Weights of a small GPT-style language model, trained from scratch on English Wikipedia.
Size: 5 heads of 32 (1 for keys and values), MLP 640 SwiGLU, vocabulary 2048.
Training: a variant of Adam for these matrices, 10370 steps.
MLP neurons of a small language model. Each row is named by its layer, matrix (gate and up: input weights; down: output weights) and neuron, and shows model dimensions 32-95. Each number is 128 + 32 x the weight over its row's rms, rounded and kept within 0 to 255. A neuron's up and down rows have the sign that makes its largest values positive.
After each neuron's rows, "fires in" lists the words (lower case) most often at its 100 highest values on Wikipedia text that the model never trained on; "fires before" lists the tokens most often just after its 100 highest values on Wikipedia text that the model never trained on.

L9.gate129 [105 183 171 119  92 118 113  90 174 126 119 161  79 132 114 156  96 156 164 177 124  96 125  91 104  99 172 175 108 129 108 135 149 183 131 113 131 151 130 153 132 117  27 153 132  82  58 110 146  92  95 168  97 138 219 143 179 136 167 143 115 111 105 130]
L9.up129 [114 189 135 117 132  90 161 108 120 178 141  86  93 123 130 149 146 124 164 145  99 109 149 122 125  81 126 132 104 119 146 150  93 114 186 130  94 128 108 133 188  34 130  89  78 127 152 117 165  89 151 134  91 128 128 147  97 131 201 113 104 143  75 160]
L9.down129 [158 119  98 173 160  83 137 100 146 130 174 120 114  99 195 111 115 214 141 134 140 189  83 135 137 135 102 125 131 118 152  72 144 141 125 162 121 173 108 145 174  94 121 115 110 114  84 121 112 106 123 101 159 123 105  74 130 113 135 114 126  99 206 104]
fires in: "in", "during", "won", "following", "received", "is"
fires before: " the", " 19", " a", " this", " his"

L8.gate244 [156 132 104  94  87 104 107 131 128  27  92 111 125 138 129  84 149 139 140 121  69 128 180 130 109 118 187  67 153 114 230 162 169  99 100 107  97 100 118 183 112 101  95 139 143 127 128 101 109 175 148 151 116 161 160 157 140 143 101 106 108  83 143 120]
L8.up244 [189 154 131 151 139 125  89 116  99  90  91 145 105 125 133 119 130 112 159 100  76 148 219 154 155 114 130 110 113 150 134 139  96 112 101 110  65 121 132 193 132 114 114  94  47 122 107  94 158 157 100 118 112 106 139 147 124 171 140 133 167  81  98 113]
L8.down244 [151 159 154 136  97 104  63 106  85 108 146 111 126 115 163  96  98 118 122 181 176 161 116 144 133 128 180 142 102 127 128  98 117 100 146 124 149  56 113 140 147 147 103 154 143 162 144 150 100 125 121 174 116  78 139  87 125  88 130 103 163 104 168  79]
fires in: "no", "nominated", "nomination", "adler"
fires before: "min", ".", "n", "t", "vel", "ler"

L9.gate582 [148 151 107  70 148 125 138 153 132  91 155 104 153  89  98 137 128 101 145 118 138  89 202 152 121 159 119  65 152 131 125 132 137 148 123 160 127  99 101 143  77 132 135 143 150 141 106 143 120 152 150 154 168 156 135 105 151 166 129 143  84 185 102 137]
L9.up582 [ 97 108 103 118 176 146  78 114 105 140 136 145 137 130 135 153  91 177 124 236 144 124 142  92 119 117 111 133 153 123 145 108 124  52  97 200 166 157 168 105 142 124  78 143  93 146  86  70 138 147 157 128 156 127 111  87 115 145 162 136 143  66 121 194]
L9.down582 [125 110 137 174 149 110  50  73 138 119 128  87 147 178 106 103 122 123  92 156 114 175 146 114 175 111 114 127 131 128  96 155 110 120  82 129 117 133  89 110  70 113 135 109 155  95  92 176  99  98 139  92 148  89 103 124 136 153  48 113 183  83 139 111]
fires in: "an", "became", "any", "named"
fires before: " ", " in", " a", "y", " the", " un"

L6.gate610 [114  92 146 169 146 110 129 133 104 114 110 139 141 147 140 170 169 147 139 173 122 158 180 133 171 146 117  55 119 116 161 168 109 160 196 157  79 126 119  78 127 127 118  67 160 200 192  58 142 114 119 109 161 101 156 166 114 100 124 161 128 175  79 107]
L6.up610 [128  93 188 158 112 107 132 159 107 141  97 187 139 119 198 153 164 157 177  66 104 152 149 117 132  86 177  95 121 122 161 121 161  69 143 143 104 158 142 168 146  90  90  77 164 180  98  84 147 114 105 120 149 156 121 164 122 133  65 107 149 206  83 118]
L6.down610 [113 128 162 110 109 114 116 127 147  98 164 142 112 127 107 107 138 143 130 161 119 181 162  80 167 165 104  77 152 214 112 131 108 142 137 167 105  78 113 133 126 158 148 105 212 115 123  74  88 117 131 135 135 105 157 147 115  96  92 153  95 158  75  76]
fires in: "although", "where", "until", "because", "thought", "enough"
fires before: " he", " the", "t", " it", " she", " of"

L3.gate409 [ 73 149  96 154 104 130  88 132 145 162 106 163 149 148 120 114 153 139 172 169 132  86 144 157 111 204 139 139 193  48  96 143 100 138 115 153 123  77 147 129 135 177  77 126 149 159  96 129 110 132 137 202 105 165  64 136 126 104 109 149 152 122  54 178]
L3.up409 [155  85 142 143 167 113 140  90 159 150  96  87 126  90  99 127  93 205 157 103 101 113 149 146  99  72 147 151 122 183 130 108 135  93 123  98 146  61 175 149 209 127 147 142 109  58 128 114 164 155 157 139 129 102 152 124 129 113 161 174  99 117  89  99]
L3.down409 [ 76  76 110 178 136 139 169  63 123 148 138 126 198  98 125 158 123 108 118 126  58  97 128 151 146  96  79 118  89 140 174 105 174 143 142  79 126 103  86 136 144 150  89 169 104 141 118 102 138 169 159 153 131 144 155 168 183 146 163  97 147  93 103 129]
fires in: "written", "writing", "won", "friends", "writer"
fires before: "tten", "ter", "end", "ting", "d", " the"

L6.gate254 [112 165  88 155 169  78 203 119 183  64 159 133 151  93 135 145 157  71 165 142 125 113 177 124 126 100 145 131 155 130 190  71  79 143 146  40 148 127 130 140 140 128 140 207 141 149 166 126 129 118  94 150 144 152 153 161 124 152 128 158  72 170 117 103]
L6.up254 [101 163  98 105 132 130 104 115 128  78  85  83  89 121 196 121 148 156  89 108 100 141 144 147 155 147 146 149 107 147 145 165 126  75 137  63  60 144 176 127 107 109 108 157 151  87 143 111 132  87 139 150 162 164 104 165 164 136 137 125 168 118 178 120]
L6.down254 [ 74 171 163 112  64 101 120 121 115 144 126  85 152 161 124 106 173 126 139 188 150 120 161 166 117 199 119 118 150 128 183  94 142 151 192  93 119 168  87 157 144  56 126 120 175 131 132 138 147 109 154 145 146 120 113 177  93  78 146 184 119 149 150  95]
fires in: "during", "of", "before", "upon", "after", "since"
fires before: " the", " ", " his", " this"

L9.gate427 [146 148 183 100 131 112 133 102 151 140 141 221  98 113 101 134  92 141 175 132  84 132 124 121 121 155 213 116 184 106 103 161 107 111 112 104  94 185 143 133 158 113  99 147  87 164  81  88 128 108 145 122 132 103 142 111 129 143 126 206 125 175 126 100]
L9.up427 [136 146 160 188 122 194 163 124 151 122 100 131 135 177 131 109 120 135 104 175  94 161 164 147  91  89 141 128 119 135 175  57 118 135 131 108  70 112 147 149 166 160 146 123 142 115 116  98 121 136 126 143 138 141 119 148 110 102 131 161 129 129 127  83]
L9.down427 [182 171 148 100 118 162 140 142 111 138 190  81 152  91 104  48 158  67 169 121 118 198 105 165 113  81 150 140 141 123 119 138 151 108 125 154 179 148 153 107 156 130 138 146 110 141  97 172  94  90 175 103 106 101 151 117 156  68 177 151 150 156 105 154]
fires in: "1", "2", "0", "4", "00", "7"
fires before: ";"

L5.gate335 [137 158 124 155 153 122 113 130  96  96 140 215 128 134 152 163 102 117 125 109  84 117 168 109 149  79  89  92 163 150 110 137 157 184 121 113 108  89 127 101 152 176  88 108 107 118 106 124 108 162 165 130 104 188 149  91 100 159  81 133 109  87 163 122]
L5.up335 [146 134 152 127 122 116  77  82 104 153  79  96 138 116 139 106 142 181 153 180  66 118 171 136 129 106 138 105 160 158 223 104 100 160 138 138 105 173 171 157  98 146 138 117 106 109 158  96 184 147 144  65 119  85 122  59 128  94 156  96 134 171 123  67]
L5.down335 [102 139 132 128 110 153 126 109 100 177 165 126 101 167 147  46 151 161 119 165 124 152 125  90 132 101 190 115 119 121 124 114  88 103 104 210 141 161 146 110 102 107 100 114 123 182 148  90 145 121 126 133 136  91 120 103 182 137 181 181 201 123 183  64]
fires in: "an", "any"
fires before: " ", "y", " in", " a", " un"

L6.gate408 [149 165 130 157 114 147 113  81 121  95 133 142 119  92  87 117  94 148 175 145 171 112 183  88  62 150 154 146 132 101 159 167  86 146 125 118 113  93  63 156 123 130 108  81 164  94  74  76  91  84 123 131 130 125  88 112 126 120 101 124 132  71 131 111]
L6.up408 [161 158 131 145 154  62 141 138 161  69  70 137  99 122 156 134  69  66 134  90 113 114 164 130 147 141 131 142 144 155 205 171 135 136 144 124 179 131 105  92 158 150 161 125 133 176 199 145 157 101 126 182 102 170 138  97  82 121 139 116 126 153 188 140]
L6.down408 [110 133  96 140 134 106 114 166 140  81  81 141 152 125 104 113 139 104 162 136  85 144 169 108 162 117  72 143 139  93  90 105 151 101 165  89 170 177 146  65 160 114 100 137 120 123 190 132  88 154 120 209 138 113 146 107  83 174 118 132  79 133 205 119]
fires in: "0", "1", "liberal"
fires before: " |", ".", ";", "ham", " and"